Weights of a small GPT-style language model, trained from scratch on English Wikipedia.
Architecture: RMSNorm before each block, rotary positions, no biases in attention or MLP, untied embeddings.
MLP neurons of a small language model. Each row is named by its layer, matrix (down: output weights) and neuron, and shows model dimensions 16-143. Each number is 500 + 25 x the weight over its row's rms, rounded and kept within 0 to 999. Numbers have three digits each. A neuron's up and down rows have the sign that makes its largest values positive.
After each neuron's rows, "fires before" lists the tokens most often just after its 100 highest values on Wikipedia text that the model never trained on.

L7.down189:522492516479498497487517511503478532493523486500516446434525512473478493509585468531499475515472485514545509540479503512501513498486536525498494515518512512505531514520522451499484497490513500484447509521524543526471513494498518475505504516497543503514498512484499515522492502490530474456531525514519526470455469504502453497478521521500495524445498499472544524488496503536480524510476
fires before: "s ", " ", "\n\n", "\n"

L4.down17:507503531482478528528470529522469557452495529530483475490547505473512501522513464499493465505426509476457512529495514479462515510529503460471510501442505493478505465514478479500521504506457513511505504498535511518491467476487516486534471488506497505493484521526524442528476495488482526467494493486520473457549475492515479494498515473481500541482495487481444511508480532504484463505478
fires before: "\n\n", "\n"

L7.down90:501488485502523501478499493521486505474535508528504513520488534545516468504485518501499519482441491488505486463503477469505463505477523505519503474442524518495477458456542494469508511512510523474478471508517507512499505517508497519514530514505493471514531478539494530469429508495493540518491487515545537469488470550489478503469435503469429510501492521508495498509483473478515472516483
fires before: "p", "m", "pro", "pl", "por"

L5.down81:493498515510535491574530506485502491478494509483533515513538546470532501476491463536561514517399517532487507509504507503495497492494513471508488514485540463500497492465527580480500466494475485507487491503516511546491506487469549476503491483507495497486481449515490490497487513502468471533499494500499545485525520521491497488501509504481465503507518458497535414486515490520514503487487
fires before: "- ", "| ", " "

L5.down72:506520489452511501546466482513500559481498496480475514477499513479479480484526515486494497514410460456462467486478516508493513523501494451451475503494502493501480517515514546483508515508491496550518498451521520478458470468467454449487481500524490449491502492491506497530496505488466493504475475503506488482524476488503506493507495476524499507499509464469480471516481495498473508537521
fires before: "\n\n", "in "

L7.down96:528504476483506480627497486524497512539481496479536520502480514491451496479481515526496529480428506513494509491535490508515500470483501529563508515522497461507496527457537584476500493519491504489529502502521522511503520518480537506494474503494484497483511508499495492479525506493474500491489491491563500471526463459500497494527489499533481490533497463513494489504493494455454506514452
fires before: "| ", "|", ": "

L2.down155:518501521509489470443464517506495497481450455496532494524489537494517510504485541480507500462497490512505533495542486514510542572493452478508463475480460517520492525507570434529524506491495449462501508539483483505479548460433497489512479495495499471529437531496504501515489500510491544506495485482476499524516497497500530526465513477510516531522511478479492491516456493521498501494487
fires before: "t ", "il", "s ", "f", "c", "t"

L7.down106:477458498476490492610497492501524470495491480494483507484461503496474525491460486536532514497435507517474468524527495529504483519470493477550515484502479465501501506526500536477539475473511487491531507525506498548504483499468507493513479468503464513488478451509475523516465511485543495507526483537501484464536519504479531506500536484480512539504462501490528473480495504516526532486501
fires before: "- ", "g"

L5.down98:511491481509531537458494498517496500534440503535497473538502502498491498491520503461481485503481486493491484450498513518524501533564451500501560508525522489478487520494468501517505464529502485467493529499543462531533517475524517546538517497502522551536523492493487495468522483460467477466508511449517515467472500509486504500465487512456500469501484540554462501494540496501495493511525
fires before: "| ", "1", "2", "from ", "and "

L4.down160:486467519470418506496475478513511511486525533541466500504491561521494465489521529460473533493509505471442488488475491545499552516522439489513495472516493482515500489542511468507491533486474483546495493473522498475492521494475492504471477474517495494537462481497489470523529519485474511530513487545471519495484514502480558559473495490511497472543502506502489522500478530493499477484450
fires before: "C", "D", "E", "S", "B", "M"

L7.down104:517476518525509475419484503525527532505494438499485503510531510511528517554485490498492500504563532532499525472486476525560523516524496486445534517516523512488536470517499401518537515519500499517507505539466499454488478474484484518510517498498499494510471479494501494486469517540543496473515490490513490517446476531503538491484494491489493495526540508473508529527497512477505507477482
fires before: "| ", "ot", "W", "im"

L6.down2:506480462563503531563471527540496468519471535510534515494520519472472533487523513489494527477464531514548521514504491484495499469523489516514521521502499485498520496443520504500508462491508501499511542534516519524509531496483503476531505449477460518516515508532533506507451452531495500491522480531495509519518529523485498555487467498486510494523500526450476502524445503494503505493461
fires before: " ", "\n", "og", "s ", "is"

L4.down25:511545472496532516459510509557483462506522472520458490469490504513460504465512505478501484486506512502509467519483453525527543501481494461496481483472514489485495515512547449488506464517504513500436486528484474525510527505467524465512517471481467506574526538527485541499521476466511469463517477512527457520489507494507521485492487499495535496511486527490519487536491489527535505502530
fires before: "s ", "201", "19", " "

L6.down25:516493516511507514619521529536529521506530492570515531501534547490518461531499496498461510488400505541484497498486505521492526471535484477487496480566517496531517508541509548513529527501502521496508515489482499486500513472526496499506499543512452493507495542517525519538492504500500503475489499519508484478481520468513486501504505501517498520529491505496489469512481497480514489532489
fires before: "- ", " "

L3.down68:503492467528475511607460485515482520516516534518504494509516538506495513527455493504505524523413507532531509505516521525532500435564481502514500498541558504497494522480525576484505476496483520488488505515523505500512507444484481512490460495482454537499526522505512480525487488507484519496477460522525478492502486490489525479492506484517550497504490496463506437508482461476527525490489
fires before: "- ", "The ", "In "

L7.down30:517511476511457489498525478523496479508520509498461470521507523493498430534518480428494517475481557489538506537513516506505528507479543504498500499518518504505499493508522518503521508494478493517519476524514522507491490536463531494455481497499495497508536533522493436527490549516437469500503513464490500480486518466481522466513506510472510522509470532541536491499543533512504436515484
fires before: "| ", "the ", "F", "– "

L2.down16:524479497514515525521522476463498496490469536526503533537499519516510512480497520490472505508492464463518515499481483466499536498481507494485500497496450515477487490478531481460531481522526521502522531483542527500511543516523546498491471480492464510464514522513537523525486512535527437519490538474544503481549448534549444488528484479550512502501477463489483471526506530503511501514452
fires before: " ", ", ", "al", "s ", "p"

L3.down87:434485491505531494525532504517494553477510479504518501454522480504469485524479514540481483579439471525510501461534534508485508470491526495509482524479502515498458518499459498514480504535492527467513523546516519442539463504498492539561480481515498519471484500524515524502516501486514506482493507479468496511482483473488489487501539556529531517493503522491518494474485493525487482524490
fires before: "| ", " ", "was ", "a ", "is "

L7.down23:499496495487454513574489459481490521517518546494518495506515500490496490519531502487496518471460519511486550473489491485549488523530499461475504506495511499481500530496516505525489476537476525456473490504469537517489473489494513489482545558484507524501503515525547536497541500486434482513511462490551479534463498526452507497521504501447460489465467483515502510502518503507511528457513
fires before: "C", "N", "A", "K", "L", "202"

L2.down177:527517516496524486508493514479499497520493491470491463499526488525495529498484483484506541476521494442527477499494541528461528523500510488506516471472529504516481533497497490486513489525480497507466510491465496545551485501482465483465538484515501519511468526499440539481494511547504445516506497509492511535515514515486514479499524503524503467497513453527498479470461498510563491545473
fires before: "s ", " ", "s", ", "

L3.down13:446532514538502492503522507511509538504543482451506520509495513532489538497480533524525515537549511537509494488465516510546501479514471514475522507534526466488491486514497478461479503481492511525506496501568502512524476509494501530500552451504473516486488469546456496453530498497486464501477539543499551521506483483522547511508486485509509532504475504475504547478501452499499538445548
fires before: "\n", "\n\n", "="

L7.down76:483492469487543548497516500501490510504519534512457493529524531503469526507496491538502502520435512502512503456487502490480471519506502491519505482519523506535510523467516495515505522495538471445520502532471463560498496482486499492527477527487466556508531492530497482459483487434509512486520509512518468505487548490483468481544543506510498496518544509498539476465523547503561489488507
fires before: "2", "1", "19", "3", "202", "7"

L8.down170:511518515502511469577495483536515499476590521484544497501482496524506504470481489505526465475420515505486501487479497472516530533493516516485534506511493485479518461509474533473531510463512497491515463498496490479492490464526514488513563449446473514496492497453512523480474468490524513514481478513533509518531531547486520486547538525487482490523495490472513505534535473502490479485475
fires before: "| ", "|", "d", "("

L3.down77:517527490527497496420503455483521488494521477505524497522485463504537499487528516513528512509510539540496480511551542510488497496456495521512482514505490506469530511499463439479528489536502490501440497522500494491502506473510520520519487492522511527513511501460479524470527522478545549506473484513500474478501499506491526490436571492466523490460544494497506486480495534480498475474495
fires before: " ", "a ", "an ", "A", "N", "Al"

L6.down153:506498506531492509536505439492478496485499498506512494493496499489498483504501506502552541492380496507500494459481493505489486491497527526493520494466521508477495469481536444492493477455505510492490503486540505525505535510535479481499483501486457519529531462525537511467494502569458539489519509485527527509506501497501491466492506506470581483488476472468486526510474519510486546463482
fires before: "e ", "it", "t", "iv", "t "

L7.down16:475507502485480458425485502523480509539514547533516564474470467501512532533485494560474487515531505532520524494485498521515478501510463528511521469499483467483497516522461474479495490501464564526520512540500528468506501512499515535527489495464480538502477412476481500520505483491507497530488502524499518521451507484519501525476485499448495473479520532499537481493512492550464503449518
fires before: "was ", "a ", "is ", "pl", "an ", "ser"

L4.down35:493487495461485498523505552503499532520516555515500501511491477487511530525501473465482489530497466507477502480515520510488506491532547487489527470476473516554488531528473588520469518494528512509475502513487491493439490501495487571538513519487494508476524564510525513519475488458512470488460544495480518519508474505521462532490510498530547500471527524486487506498480535498489460532516
fires before: " ", "| ", "S", "A", "E"

L6.down111:470515499464502484577519532484496491506505522543515507505499516491527466486535486474540506495421502502510518481504475533463505511511501490494547485470483481542502505538466513527510516499530526496490496542490501454480489526514492524499506528503461491507500526499539504525482469536511493463491547504485531467485470480475491522519486467490480562509467509513472553485498528473462472512509
fires before: "- "

L6.down87:536486515481540494520456506559510478459530466523502477537498497522504458521474509473458517492400520521521492500491511452526532510503482497483513509474504503538498500501489472558547498490469543522517495490495476517545473515497508472536546504486504485531524506501482503483509487529463478504495502473500531497480510476508488495493506496489502498529500514484482539537524514519494469480471
fires before: "| ", ". ", "– ", "p", "–"

L2.down178:471502482492477497460502471505458486460476497465493523522536486509469504499469523493581497500496554516485478502510472521516504492497539525566468501497504532503519501475531447540464486475481450480487496507487475523507504538519499491495523492494563545496489464519508496500515545556512528509491496490503547472452489508462538497502451501486487534496485489481486482476477490511466513542498
fires before: "| ", "(", "G", "of ", "|"

L5.down186:479507534476470514604491480504486531529476487509503514494485509495486491507458477475499515482374503497523497461477504492491519489459523491491530500473465482470524476494518514490493516498511492522482513479493510487493532505482481484475467475502524472519537478493501495517500544510493506546541532544478507489512506490483505504496513497479490498505495513448547512499482546473507530499477
fires before: "St", "| ", "G", "K", "W", "E"

L4.down177:537504476510503521501466499544468493504463471510477527522500535484467517492519515526455483492503517511489517537473443509522514552508471466501472546520499465535488505533528498550516527508503549542488548482518448513480495478478484504491523452516481508579488502485483502452471480459513504481486472526504510485551472497476501521441523515467520508539508482493487510511496465481496460546510
fires before: "202", "19", "201", "200", "of "

L2.down50:546478494522490452520507497508471485490505523522487491497514557506485493528479488538499453466465528538510519493537490493438499537515552479487493473519491496525548505501509480480528473530460543517539495493503474506463496516511503547467458490488471510568479503532459470505482519497481490483526536510549515511494479514502458476506515499554506468505551495535482497486480508512497515493479
fires before: "al ", "i", ", ", ". ", "ic", "al"

L2.down3:506541491472500521492502461470504491542504440451522553486475463500493508517488493478493503496517498481526502538507524497522478524523499516530495519473518504497527513510503542531483520561525499487492534492493531515491465496511444502514525548478528514475482497538456501491521491475521497490556516519553512515540547507498502503494443489518515526504480535478503566498503479542520512493537
fires before: "\n", "\n\n", " ", "s ", "an"

L8.down172:531496449522554499493532506506499497480538512524509464487507530501486493452502504506517506516514482499466421492508500530511498538530518492520521490512483482479472469457511497467506561472484538482476538507483504474473514480492488459481495523477480487491491482531556501511498467485517510480512535514524466525494478547533461499480489412495518514503516515538517508499467451517524470471521
fires before: "| ", "p", "6"

L5.down104:503519470541493519424481525547485530458506471504496493508501494485516497498483524515506527503533486475515499504523507505470512497507486505431516535523472496490497467509509485476487490540507528507440527519477520495505495506515479527522514498521537539513510547497481498444553514530478519499499529509537468483509464495524479532508520493437482492477511510488450498469489508541438502493521
fires before: "\n", "\n\n"

L7.down81:494510495514540511568482513503498490551478485489531512490483516493482489463455522488504516465450502521499504479533488487533490473497484529527492491521521484518474482445536581454503460479496500538524517509532536481511506499497498501495486509484445520488528541504506472494521515524499452531494531517537499484512522519500526486511490514510496452546480442452494448492494529481463540498474
fires before: "| ", "l", "|", "R"

L7.down57:489483464470542495584506509481439481475493514457503503491502541457511489515484514484476500529420494466497513471521501527493532496477511517474525470459500520530469519493473568504504504499498482522480483502521517503511495491512477497478463516522502526535462529501508483540473532488495496520513511504476480519526503529461508529500500531517546514490527530529499487521539505484484500500582
fires before: "| ", "|---|---", "f"

L2.down130:492470529514471490551517529543494501518510508485491481501501512489541498523502474515503459510520492479483479473479473480545519494495470510472509488474459521539510484493503615527480556512479505503531474493515495472536502517470462480495490496473475509497511509489518528508463478474501466482466558513539518507485454520521505476477504509477520501491502470455501483497448478463496478489465
fires before: "y ", "y", "er"

L4.down161:514505500481465537492489518490534547516500566523524454521489484475506497496483479490464499506501519517536502502520546480491493477545498491514530496493489503528458514517462494531442482503439501514466509515494531494514549469532497545462511508493493544510495501484535516528483471463468464533468539511489438560520522510509527520513489493505566471495536491497446537480493537524502509517510
fires before: "P", "N", "T", "R", "D", "O"

L8.down108:522530491515496514491529456486488522523486551478522444542486511515492518454499497461468496489514499446461511516508520513503499474504521521438537521523521483509496500517534491496544507491468491478526517451490479487499497547497499478486489512528509468494498504487497515485515543441502499511520512460493469519489507528540454506490485560466517515499481535481573472510498476546487501505517
fires before: "r", "m", "en", "ce ", "c", "e"

L6.down88:528520470475488489554485489497515489484477430490531506472520506458465451475524546511542504497477504470494540506538483497514517498477483501472517565479440492505511518544503520485494496439502497526526499472484524486490510481497539511503489481495507480516496504457516503525554477476492478517554488525473529472508494505455497491509489515522531493516484516540502486459494516494521529493448
fires before: "| ", "m", "of ", "("

L8.down154:500468484450488504489499504487503490568488472517508494485455484466504489447463485506488481500541527489514517484522500472499498464484524510543487478519490525527490518480457503477446520493460485460504503468477523519487464497465506511470556506495450504544462514473504507523516512444517459509549485503517539520503484496466499493467481439458515498512492505495490487511511504508494552498508
fires before: "l", "e", "n", "u", "or", "in"

L6.down34:505497488503512525571502463504507469494478515505481511499502537488506506510485498508484510511375481492504482497487495505482514454490489473499505526551536485506481516519502616522480506484513504486505513509498513476481508489533478472524486524530413549525495558504487518547517503519504505508507499522495463513502496514491480482514493503499557494480514511523518448492506494513518489519504
fires before: "- ", "The ", "| ", "==", "==="

L3.down103:479474492498476468525509505535490484470494472496512491512506542503472494512518495451499478462474511456512539512497493521489510492511554476469503440526455521512501518509474507497478531531470482512523516487516541544488494483533475508463517472523504520484482505503524499507496498545456510495492456528480549504547496453474524476548457465540508466490542482433479493489513497520508474516464
fires before: "| ", "C", "B", "(", "Y", "T"

L7.down98:497479526522525513490461477543510492515503495529507537532524504503477498486465540528516458485460509471475493449529477469497508545543480493461486538511474451505488488508527490472524515486487498501528483505503478525516483504457520528509525505493489511462467495508489506494492479436438514489480481486531492529519501508517507467478497497521517509521511546546459464542550500510526489498469
fires before: "to ", "1", "and ", "2", "in ", "202"

L2.down72:486506489524497502649483501510504493495516511524505487508528525492499479509468489474499512496412496471508494486451497485506485494470520475463502486478545488449500466474468560528493502466488515507469484531479508472548497491535479509505499501478530506520531500487510465523486499515513486484504469516540513486519525513512527507508487461484472500498497503462478473510494527514463526472497
fires before: "ac", "y ", "y", "a", "ol", "ic"

L3.down151:494522508458498481620488495522510490504505491487478552491490578528509495499461500506493520493484480492482513480473485533515487450525479471482532525541499473495540511490533592512522518478527499506508513507496488502490491484503454493503496531455465516502477528473524510507502461477511479487492510510503497467557497513515514482496538513515510518528499498488495415471489474470500499520488
fires before: " ", "A", "S", "C"

L3.down188:517515484478463509615501499489502535540509522517489486517553562509520558524476476505494504513425529497494498487511526501520495466555500458497485491521542502520489525476532586479500479533476520502503470502525488516525514443514455501492485526486466500503522493511496486502476482502459503489464484500522492499485507499482531493511519460523545518498483477488503445493530499469520504497472
fires before: "(", "| ", "|", "- "

L3.down132:535488487502446484440512471506505484512499475464498490496499486477534511511475508444541480474579487554468495524517487502533526504478476527533514523452512503512510462488526453496523501523501504474499498520503513568498519483510500512501501516499497541495539495474514511474481554455517509483503495538498498485497465492490473497515513543428482497487497520499512489466532522486500477479516
fires before: "| ", "|", "and ", "to "

L6.down177:487494509523497538531465505497475513515471435532505524497507513466453451484479529539505507513462499529523487524531468517518515516520471526506495516495506521527497563505570524526509500467503508486493509490492513478496488499495513507496509507525501457522498532521478519495477513520539494478511490529474530447500519482496490509488505555491499516491466458538546537448521489536498496505482
fires before: "| ", "T", "|", "(", "l"

L7.down34:509532480501512514502494486532506495486507495538483539520503469508502537530496484434473515472571513476501490473495478543528466519496474512517507493525484483454496486487478472469511519483511521467498515488488495529502446517501525477437500472502511490475529517508488434527500485487461553517472523482488510495496492539473502497490483529471494501506501510485528473534435506520491501508472
fires before: "| ", "ir ", "y ", "– "

L4.down188:505473475500515514578509519510520487473527514537480541511510543503467506466470522504472488497449503519507495538459487555460508547520469488513509456485489481460477479542489518483517479498512489528535494487534515491498489501495500480509532481517495521517427485543497491475516515468472470493525523499491505475539515476489464505508527500470509519470486495494495527526485515481485531469499
fires before: "| ", "C", "19", "S", "A", "P"

L4.down13:508482505540455494501489505537484519503483477457503498511541519472510433500484519479472559471470525495469503537499505505433551497470495456520500497516539509513472492498527493548496522476466495529495512451527489486503524508505507501509491472497508501551560544537477459520465528506460561492478475547486466500530488456479513493512491506481511445505472500480502514516508498523467489519453
fires before: "19", "201", "202", "200", "10", "18"

L4.down141:446500527517569522518495516459507504501492492468500526505522490514512540513486513514529491497429475581479464465476509496530452481509491525514528510487492495514513482494549523524505529479514513515491507489493485540486491464498489502536533489466456526486492536558485503494505489484538522448537527468512531495563480529478489482485503496520510522462484496503484492507510475481469484508541
fires before: "the ", "19", "202", "201", "200", "M"

L4.down129:471500513471533471475464472533527519478490482510468503497517526507537510493466515477513492497498512494506498475446482454508504534531465519536483484507512479510510555525532507531495475514529466504516526487509484551502539519506541494540464530503500521500474517500505463505512475466533477490504495480519518515473491523486515465489527503480496546534497521475532497502539446477498494482538
fires before: "19", "1", "2", "201", "in ", "3"

L6.down27:523482505480527536522481524470467523492514522502484498486513516537478503490476500485507487498482483507508540511554477478570438501485518537493543498504473483472450481515516493483480496505510502530494476516442510498428495506440460501454508526500457511498496493510532519503528446499533461495528519519491496530518522519466491524493518511452502484510531521501474488481472502467501494460511
fires before: "St", "C", "b", "K", "L", "B"

L5.down68:484490568514519488570474541521489494469503506538547449485508528471470484493475477529512484495403476503492521507507525494538514473541499461508531484523504501557479477473527532500479501500502467503484504521470499547468526516447502483468477488487505505537507487483518505477459502467495475510534507510512528468536510506506500500474509487502519505496532498477524480507477454502470500524508
fires before: " ", "C", "E", "D", "P"

L7.down35:539511484532506491431490556495499506499513483518521448513520500528517523493519460544508484500511508541457538501525440563507443480522474541478461490498504516503475505489512500523529517538454489479513520466494501480468538514490477497481541507510525505503511509483540489510484515477458482510506434486514536509495464525488507528521517511514480519504487497496462495508546489527530476480464
fires before: "| ", ": ", "–"

L8.down74:538469516492525510484523493497472528487482492510499522559500501485481485492512480487450537507521464496496482511485493544516470457510451550530472501510515552514500484515501499462541478541464459497477509508502546525523467514486535513505561480525466495491467477457463520522475522512517489485516539534495512519495520531476463463493556516506471534527461489444515498514504467536547484491496
fires before: ": ", "n", "m", "y", "e "

L7.down135:493529466535507512491512508481534501509538522490514419505503527546493522492509491483502471467537561502493534513507520476493523499476518524524488507450473541442509491440512506499489463512434535521496503516516461506529485501497530516458523477486498545474547492502517490497519532501493527520468482499532489496518549506481514478528531507492479483515509490475493528473522483495513475424548
fires before: "| ", "p", "W", ". "

L8.down47:495515507475504479520471525489507519484497503484487481531552516521488493529463522496515500507473517523468504500542501497524551473482499498484437530484498509486549549497491500493466466492527454513497522502485448578453483505483522554512478480528507488492514529507458504467481469482494497470525520527507478504498533465538515541487498481537503519481500520476507524537498494478503472473521
fires before: "f", "t", "n", "s", "st", "ter "

L6.down160:504497499487496528543478458503495489470483483498523497458483509511448477510472509493523551548417490509507498493511512472497488463503437515477521517555518484506494496492522577523493471466488510505477494528536500474492496540532502465520468489519438524468520523482490507520506486506539521551506477516518498528510505518470489490487473542499521491520479499488530430503525475467523508509481
fires before: "H", "The ", "In ", "S", "A", "F"

L5.down65:511503519459477464479432514455485504489498484514521522471453551466518497537495518489470480491525506507504480475466514482529453492503522515496520439474489491492502470504502482485501519523496464506509492502475538470452530504476511451485525532495533481511501502473484505512541507495489474490507473473472505514474505535522540506518486471522512492536510499479481536497517478506503543494503
fires before: "| ", "|---|---"

L3.down79:462533484493527496443467490505506514481518499465507518482496483474508528528433470512497475488555543543461511501477476489547513505527501524520533500498501490480478500518520485520528492496466528517470481473540514532494501520495496489481540468494455538498502524519513479454511514514522530510494474576509522497512428468502503471452488486483497503463463535482494509536512485504502521489504
fires before: "the ", "m", "a ", "M", "his ", "J"

L5.down5:498505508508548505464476502515525531441515465481512501514460550479518460496491537540497507472482463538477513492457493511478497515506500516476463490489527500484516479562515478461472479491490479499486525498522501497489473499510505474478532548500489466500430492526521540461510478507459452504515515484531481507492498486468476499489481552475487530487507454495502452478497476509467513519485
fires before: "\n", "\n\n"

L3.down37:504482482505473518572524451491524492523487525510510469513518469494520537510457479498519533490452516539492456495526520496514540499520498481524492466486479508555503496489508465493517501539507480483463521537511522509511492517508451502442493544507485541531519532516481519509486543516550494478520452503521506487503482503508527527507518492513493521497458506507537481448532524500534486461535
fires before: "| ", "and ", "|", "wh", "("

L3.down31:436504482524508497541472500495468486477495533512468481506494528517491489541515496518508507523403517485522502484504469512467494486524502462461481537553515505515540547479529500519551491484483529496507495496478541528484464474524512526520487483475492485524498500499508524514486466503489506483492500479523516477475515504491509515524510454511450522530463491456490535517482485519530500513521
fires before: "- "

L4.down181:534503528530503499497512466495498513508526514525512484520491493490499492524469480456523502503524482533489501521514507482533505480499497473502462442459532492547489471487553567537486504500545471459515534478523508510528536491484483464477526464479535496485513580471502488499479467483486511457510505478482474524517477450515531510493494485506529534493489508488450560478507488487522479491477
fires before: "| ", "and ", "|", "wh", "to "

L6.down156:504504469482469533418475519472534485498523493541467465521483481552460479462523487495521518508592529504511514505477526501499521521535492526512508473505516492537530458475490433469465487485477488505517517545535502475471501527488505517477506477492502466498499508490528493492505527502498517493481536521525480519477523506505502538494478505489501478524475518520452523489518477459527503489541
fires before: "C", "T", "D", "S", "B", "E"

L2.down20:483522483466484571495482473481485541460493462497501517476462479511447488511508514486463497514405522498476468446489531472525542490525488493487489520543504513478470465514452498508502476513471499497500495480485505515453500504510495563480464507486509470484527510481457510492496523492499542451541454485484505521514481495502489515495518478496500490541561465483517521501463514556509469513495
fires before: "i", "ation", "k", "c", "al ", "t"

L7.down164:553522459494512479446497489564512488480504479468496479518528471485513489531505513521483472505551476468497515481509457488488525495485490496487483525493448537509476548515503510516509477510504499475462522475481505458511530535491530489524522485499543497520505532487515492532527520501511470548546521505511481487476508522466519492554513528520480515521520496486511471517502474457484521501511
fires before: ": ", "–", ". ", "| ", "4"

L2.down164:511509513500545503473517469475489479482478539550480482480501487467497492478478519501474494505449547508534521522506510503465510449473489453446534526510540483504516492472519422496493500517507517533475538491515529519503480503479509507470510492527508518481477491504523491499470501470523520463473521503532521484456490518506492488544517499478524527494517509534508543530521459492477545479514
fires before: "e ", "ow", "n ", "f", "t ", "is "

L5.down88:528495484487534456518524490491501513506516524525515477573482470483522466507519504472469508481447515521513542476470485500471515499490516511526479484476522517498468490513521505539477531497454484521479533490509514493483505513533461515494454499473516479507474482537524488491503524566498456514527487480475501498498508499485511516570485492487506545499519495520521503516500488527504479510539
fires before: "| ", "B", "C", "W", "A", "("

L4.down115:493514531503503508560495517506473533518517479525493502530539460504486484534497504481507489494458477515466512464447509544489498527492485504510487505490517557496463472493551492527537548497501513527513525504495497512489473491503477497530487507455498528544533543520502466528520508500510542464516534485496519508567457527513500487449514517517471547465493512491463468532490505498473476521531
fires before: "201", "202", "200", "19", "18"

L5.down8:508491471453503508492508497469523444477503471499504489465491511504493468493519472511498488459527451509503514487519545544522538517452507528452520485496511495491474535565456477471545531430497469514474494447455475511524483512483486525459515508515478486522450489455554506530556514513519484525511516496520510502525519507523449505513491504510524503526502445475475462493468503501507522473481
fires before: "n", "il", "e", "g ", "m"

L3.down76:482496528457475516514487528475523529512537533512500513493515521471478524520473515501497528528492448522486515527514498529514501470548481496487552500476447485539516506517496568519461530497497509504499506497514505471453519527490501559541504491445490561485506523526524557543492466451515461490471527524482481491508478510527538515483530499516549502526514509480491506488497496514483502503522
fires before: " ", "C", "D", "B", "A", "S"

L8.down121:508478459476539507525488534507516540473520514527487530499516552497522500446510512492505505503477482439475492507482545558539457487542513529490533474455521507511462512540484511469498522516513493480483491495505500494459476502510472478481550477510496507533474437449491513504514493523547464523504493508498482514516509520517475517508526488475520493498519520534499483467489489507481515553504
fires before: "| ", "n", "–", "t", "W", "c"

L7.down45:480535457512513528482509491519519511508516517564496479525500510508477498482529483497520522492497522494536534466494519470507501491505493526525511499496520461520467466474493468488492461466514507480486501539532546534515526477486529508513534509487479497478511527528506496496498493476457459508466502482501466582477528534509472479462475480486496469542545500486478483492524547469534514489490
fires before: "P", "T", "N", "S"

L7.down60:507503491478519493498451529507526499496512538560511473500515535494485456469510479509499510507464500461493525484525522503504532464529512502509518490527471468560500518478496534490489457481495507493476506518503520536465531489471488533510510525486452526490516512507559492499438478483470486497481528517499500529492517502499477488467491532535527470546543501478473458524497483446502514508534
fires before: " ", "P", "E", "C", "N"